config.yaml
hidden_size: 384
num_attention_heads: 3
num_key_value_heads: 1
norm_place: "pre"
norm_eps: 1e-05
attn_scale: 0.0884
init_std_down: 0.0
learning_rate: 0.0025
schedule: "wsd"
batch_tokens: 131072
train_tokens: 861900000
MLP neurons of a small language model. Each row is named by its layer, matrix (gate and up: input weights) and neuron, and shows model dimensions 0-95. Each number is 128 + 32 x the weight over its row's rms, rounded and kept within 0 to 255. Numbers have three digits each. A neuron's up and down rows have the sign that makes its largest values positive.
After each neuron's rows, "fires after" lists the tokens most often just before its 100 highest values on Wikipedia text that the model never trained on. A number after a token or word is its count.

L6.gate296:141121182124168170086104076110187124064110154140139147161147181136072138150102080115022114202159172093180118097146095164152151115115097136070176153126171081122121095120134169171131102109123124114049083134154129104160118141162145150096089144071154112140169086185086060138087154202137163113
L6.up296:135148141091087094091140136164108111118051048167119109136131131118079120080133138058139160127129166139117103098186145141120110154076139121127108137153089155117207088083123122100135108135090132161173094128144136164160128161095123110154096125091132145138107171093105132106177135129188176197
fires after: "|" 54, "-" 10, " a" 8, "fo" 4, " Wil" 4

L9.gate65:154143085118135106134119139174156165114101128123142143116159129102123149134119133088079142138032108085137141096100150131186084094115183133165080109144123147121152152094208155096087147118164088099102096178078081109130158126113138174111080121051147150161078168140121219091120183162136119114
L9.up65:191130198146139066098141143162076135206078148131138184127112172116121167114181123155094147124152131127162161152114134164141079196191170076087132088160115171153109146065127137125082138176083161125141129107097122138160110111100143150116124174140116060197099114108146162113189070117112142073
fires after: " |" 31, "|" 17, "-" 10, "=" 5, " (" 4, " positions" 4

L10.gate1117:127116173124071147168104091097089158104147103099061104158093123104118131214192132117100127149132098125132152088126124116156144115186158130177142177152133144178123116109193147133104147167083106119083119167020145107099147153156129092151154174155088131105129156180159102161188110125172132118
L10.up1117:136124143161099139093132143188146082180135072168133143127131127119097070088146118129141050106097146134171153109087166150137147120093141114132129120160165125152121121116203156116111180153145136147158110155118073147143147121087149123107150120159198170159121100123111152063120130158140140160
fires after: " at" 24, " the" 12, " to" 11, " for" 10, " over" 5, " through" 4

L10.gate1258:182185136094117082114092122074057128105127090149120108126176083103149137169058136131125113159123062158146134182093160138145115124140127108091136159104154126097069071114106187148115092133055204126103139099098133122090139118099147125108144123134107112173136103207134187164102158081050138111
L10.up1258:149142169178133121170106154144108064135050106164124156133163077086123085077126071132124078103118088146155106077123120173111091088138079125125157142104138127173113197131104115090130092109116162094117148066086104114088121122080110155141140142134062191119115091065116184067149207127129116124
fires after: "\n" 19, "-" 12, "  " 10, "|" 7, " as" 6, " a" 4

L8.gate1169:072178149073109092147157150060113119131169121127139107132138159128078126177142118210131197174150165075149131125162160146064128180117181101128160100145095131114175075151163128113069172150046156124101105123158152175142104114105152126164146134073059112171126114123113083132114148066069135161
L8.up1169:134163149167128085119135117152136097141149173195147139098166101138136157122115145138127109173126178085124127135163132103102130106113129120081077159123166116160112132138086166159171108172130136108157102084130135124129167109155115151124134170107095162178110135109143121165131075111133091065
fires after: "-" 46, "|" 22, "," 4, " |" 4

L8.gate1335:136106153130148125103131154100098108110112094115120138154138127164144106128157124144137134144112127153102144100128140148165127134166157147161109120105082118126158157145095154170141154152181136159152120117071149094105118109124182088066096109155169152133119103189118144179110109142121143057
L8.up1335:113127055149136124124104126067130089101088093135125089153194125067122158119168215175125143122148146138150076136162125134142153113118132139134174129114093130129087137124110143075132113140081025116079133134083144088088109124077163054104149100144138136117134119171141121106116127119128164159
fires after: "=" 62, " =" 29

L9.gate1068:132133190154128146135160100137131073120144130088098151159160179142165149105101159150105158122075139067142086107086189130102101131117135127144149193082184122190089161139183092108117113096117173121097125085139152102132134114126181140159106168072116103102164145194159108110139106128135056168
L9.up1068:122097125131104174128150191159132091110088121107101179156149124118073191122172171134129130095158140123138088123069167119122106129069057142129174130171095144154132121080086096172116086137106096131167103080152105117078110131125170155119172193133115098103146162135105145064113147182162128123
fires after: "\n" 37, "=" 10, " of" 5, "-" 5, "2" 4

L8.gate458:081127133124161079140057161107136083099144171145114132124113110159161121105124117202114081164091187102128151097093136100104183109177148089153148143127175160189151127095104169116082137160124138130196147112092152063126113127089123117080172141119136150175148114142117094059148141112161103167
L8.up458:089141118116132166063125185130133090140131099126119113031118110105145128149148164106100179103168116107103150160192171055083145153200168097140106104187194156193127132085118125113091129144106154156128084112125101139059140151100107132111081093080153115097131124078133130131191167114167125115
fires after: "," 53, "s" 6

L9.gate809:101155103099121067141087095140124124141131112128147089155156166175062055173190109123146132145129162117133169160159176068110089097134123119107204097174102134162154147183124073133142117110089062116159092120189091108127128130161101115117031083200123100090145125041078132125099201123128138124
L9.up809:085076128139133129070157152054164145205090142152135122075085150125119145159128110120104125094185113103129139152131076135165134083066102110065118072097074099201123080135132151144130128145138087123167121077122161126083171175082114151128122160131165131146095174190126099067119082123164177118
fires after: "\n\n" 89, "\n" 4

L10.gate472:056129070178151064144156109094098150141114096139164140185082096155158168059147062169114179148083172131197173133125085178084172102167157134167110133159119142182105140142120128107120147099090118104136065195091122105100123157089125089153090182104136173083117141149112184140131111145121167125
L10.up472:138081152152106173103142172141164162110188103113101143112082079188129164167138139129079139110115145175081083110204106100199094196111134145120154163117132170182136158111136153110139151154124118119074111109120098110125103084153116172171147125106074082118117145077125165174188172167162102133
fires after: " |" 48, "born" 6, ":" 4, "," 4, "|" 4

L8.gate862:138161132145109119157134127154173176156168149079163071069137143097133095120117157119188151117168089106076115036125111136143150125126076127104121074084141119188094103089179114086171145104191159148162063088133104115108102170102187127144160119113206150175195127166133146118094144107150114078
L8.up862:120111110105133098111088083121170060113157112131101062118183156195127112147154148124107162100172073134132114193123099155152166117093072117140091139103081152136075121200109170141111050152121094104119104118157150118134152181189099129101128112129063146121197129112098082140147168162119047099
fires after: "\n" 38, " (" 11, "\n\n" 10

L6.gate224:090130084089093128113111084138096148066145100135093093187148183169148129113141141138090125180159080030045076076141134140130130097120177096173105208096087155133165123176159099126152077132058059144196138115180138137107158150103168088180128092158123123155119100090114145146170144121114142108
L6.up224:138154163108110122139183157133150083069117158164121199107115130118177103117131159142128095125109099088125108098140096087070100103129146131140057162069158146179088122186098141137155167111102180120159137145145099151129168110138081146185195086179103103101149148115165133096179141153169110104
fires after: "-" 53, "|" 42

L6.gate437:150119141157111110137104107155179149128136046127117095128107101104125115103104117061112121139128114111117161158119104158127152133182102137155101109209151103162151104165138127098127090139124125156212085103096055183138132148087154117143176154107168169142102100142180155057100134188108139155
L6.up437:108094093078129123161125133163114098098144054135151152114127127104163139154114114127165117134117127128123140086142093112143181100046078160125089151142068178140119134141116114142144118129164136137074128176202144144126089090136098163160105126090094138149137152122070131177108134098140150191
fires after: "-" 90

L8.gate246:119153110144119083114126141168121136185153138108143144137138148076100182140139169112171141118190135081136147159112113123079153105152076137133115131079145211206112103135100143135166191148087107196159146141134159172153072126156197158091141123137085140118175094131149130155149153090122140072
L8.up246:090130104122189089167164113094144123063159137147068088146121178091172121127151171175120167079119087092126175145085087154161135199105141151114114146141080170128167168177178148125113127107155130162133044121090132082125090160171148116117109126089070071087165104160124143158088142167053077068
fires after: "\n\n" 69, " by" 4

L8.gate520:143100076130088145103127065105167151123165103071158085094180134112162126110137125151164157156136090112174120136128152144113138135131179073111153172092062228149124155171148134150129151121164142155122088184103136113098086120128182131078088116135160073131057126155133096116097150100120122163
L8.up520:154107142142116130100087086138160100136142124185124172134119137089091119139168172157089161136143089118069151127150121123080142135146128128140101124173050144145107165105068131073093097124064172057125143124160152153149175158105119095215169169158071151117147166175101138077095137116216166143
fires after: "\n" 25, "=" 12, " was" 8, "," 7, " were" 4, " =" 4

L8.gate979:144136136112083104161069148103160183135120124073169106151134086148160073110111089119094121123173144136123173099085078122150117121169161112100102085175109089156123128151111173139140158093067125167119175125180155168158182129146165124084055177137118116161162108160145146151126144107125107149
L8.up979:132134195109101153134160071140148096139147118143158145108116134113132086077081174085099134108196115093121176062133124118135071110144127159093141138106145100179136134120095122195108154132140095154141133109150137104104189100142105146162124166151164128134162111165168105167111099156135102104
fires after: "-" 55, "|" 14, " Apps" 5, "  " 4, "\n" 4

L10.gate781:153108134098128105130100099153120155079133159098074117060129158143085157156133176097118166169135155139193160133117114172166136117119097083132101086124133120125164115146143173102122183117137165155120120061127088160101098143125098097093132139072169162177113111167108143101163202180181116110
L10.up781:080114080116097154156133125161159120107107120168134197144123119160174129086116127143154100116092098154137162044138132114106161109069083138151124108176166126125147144129108143143084129183148131193169108143167138169195127098145132162092182094121105124109136086162158167145101096187158086155
fires after: "-" 35, "|" 27

L6.gate448:195186124081166075158090102141141105086116096110111139175101135093143154093142103135130118144121092129089117175145092127083175150179140179087086147133163125142131142085150088101120110107160189128128091150136177115080115114157146126102104136121091130125144114159159121186114129160156209111
L6.up448:203137111097145097133129143109129146124066101148134084067099076155129114128106118137165150114129118116138118156165072139170135076081156126128152156157108150178158105123094151169144107148142062137135114142153111141133217110138123149105151073168124135123149162174117148162189165116130177130
fires after: "-" 52, "|" 26, " me" 6, "K" 4

L8.gate757:130088176119087104136072113181138059166147122171116144110110134124096132168163128128146109125097106094105158134117107123127171124116143100157174146124147094116112174148108168195125164141128073062203142036177125179188121116138129166116122140142156149088149082117091109183173111165144155154
L8.up757:066149164102085137132160214097190121099133123098119161189116097137089133122147109119115117069184120144105117165125121105102175107174112051129125135119126083106169155151061165219045120103197117115157111136148142131143145159107116125094088096072161123098144117107127100149139143154171116126
fires after: "=" 28, " |" 22, "  " 9, "\n" 5, "." 4

L8.gate56:132145121118135212155143130121121104159158116097090154149093154134122126092183168129019174137135119071104110109089094144086140123107073109170065146075073096166122086099152149099092089225075143175051146100145130151134129142179147107139098165117139110078153099077097144118169159144138120084
L8.up56:098124132118117132100125086154148147071122118078104202128113084100180120099088067096140124139089156126109090091160119154154093095127083167124096131104121164149110186131079080121130157098136166110122183144151110155082111104138065096206139154116117105127125121083137168150132148085159161185
fires after: "|" 57, "-" 30, " |" 4

L10.gate199:092124166078128101163157108178066094125151087154052146125131200155083108176157108149155134111104093158116058121126094105128169145133174137175094124093127176140091127120205120120112112112139094137165130104143022109136135137122108085163077189164071155074081129109098079120063194167099158180
L10.up199:171146130132094116118117167093101101158106111113148099110147075074161125077164154141027131094139159129154112181119159106198129130133139144062089093146063118154201097125184073134125127153123131133050143162170140147123197144110123129156160149107129069160134118131111081144144081096122090130
fires after: "\n\n" 48, "\n" 27, " (" 5

L10.gate180:110130122149148070117125157100111061126095137210092164099092129132112161123074120122152143116087116118133107164135138112115112134089179206162098077062130140143091161071087107101124076120161168079134120087116087189190194146145134107128130150138177189143114116124152126075134130145126129133
L10.up180:128181108158102120106166133151139184149124154111177151037096093095133081147160146120104111144133160101118106140155134153094116193080104143108086076136095152164053102120177089166083092109144152127135191190140115153160061127110122147094133160167152115160157052145096131121145096101198128143
fires after: "\n" 18, "-" 15, "=" 8, "'" 7, "  " 5, " the" 4

L6.gate130:125133099131128126104087124089139091093167083148105121118144079098070101146100142125119112067165111084157173136170138139176138139088181150153163142167169100198123122177100124157105088145114155106129137177183107155124147141140121169152119156124167173148113074157162165146093170159068197118
L6.up130:145127160098101139156136152140098097137097130162177168148104130112173061139185145114153111110104083187140159115188069133077101112189147167109099177171193149121103196158172109181136109171193134137123110188165138130115115139125101130161104129125107158147101058143162131158085199135153082099
fires after: "-" 24, "|" 22, " under" 6, " sur" 6

L10.gate834:077121153196093205125099184093132117133128112092117140099127079180150101172197142155124097099112159164130107181130130179170110160139104133143121177139100178143101100114118131118125141156114072123107116117096163148170150151110157105123164100141078081176168117123143117096118182125131182116
L10.up834:161103111137137141158101123064115088128157136135135149123156134186095175098110090138110151113094110148090124135158183092161089146078137113086118118134102124155146130116161117160131095115112158130127094137118098124127139125143121129131147097146179174128117157150117204148111162220148186161
fires after: " |" 40, ":" 29, "|" 5

L8.gate231:080168176107117147103084154158144138099086119098130119117151085121159083172143181134132146213099197098128033096080178137151154068167099089063139127121138123149171109090109134114093140138123144100073108176126114133181187128162124163125128160088081096150140105178103113164187162192166057076
L8.up231:091057105102084105134122136110120046230148196121113167173124145096085092067156164076080180151101093103129175130111148110163117120120147098181155130139110118097123150141130175119128107143102134135115149144080128192126165142117152112117118118136101113137097161128120142140115108153181174155
fires after: " |" 48, " the" 5, " 2" 4

L6.gate194:150112083152093123164122143137145138092126125129124129139137162130127140001132157174144105129149146131080149114124143100164170157131120177114099141202104173184133138161187091168112114101150139097102060126130024148169105142154138128100145147068169114212156064128168132125183116155119131187
L6.up194:115136162120134123101112124103064115084118166162139114160099109113157138136194133143139117133118121146107158150115166113223101161098104170160090121142174191088148133099116097118096180191135143177162125136172100145143175149137150169100082155067093099139160100081147135138143167089148119216
fires after: "-" 80, "|" 5

L9.gate1220:102083149118147160162120132084092107093165102177091077123100132145125084178078084152113126138087178170097128038134087173101117107146159132093149147115116112156105136126104169155104209126115127118182140070177083081161118143111123077186148165090100106101093141108089150098075157082148140186
L9.up1220:094115148125152142154156128133157116140156073105105084180144092142090138134125158083126101099165166099129111085161139128108115088154107140087174144111099146226117127088118153172152114142111159150137087069180119100154142100110093064119174181116147106132109179143119104159106153124156115123
fires after: "," 64, " New" 6, " V" 4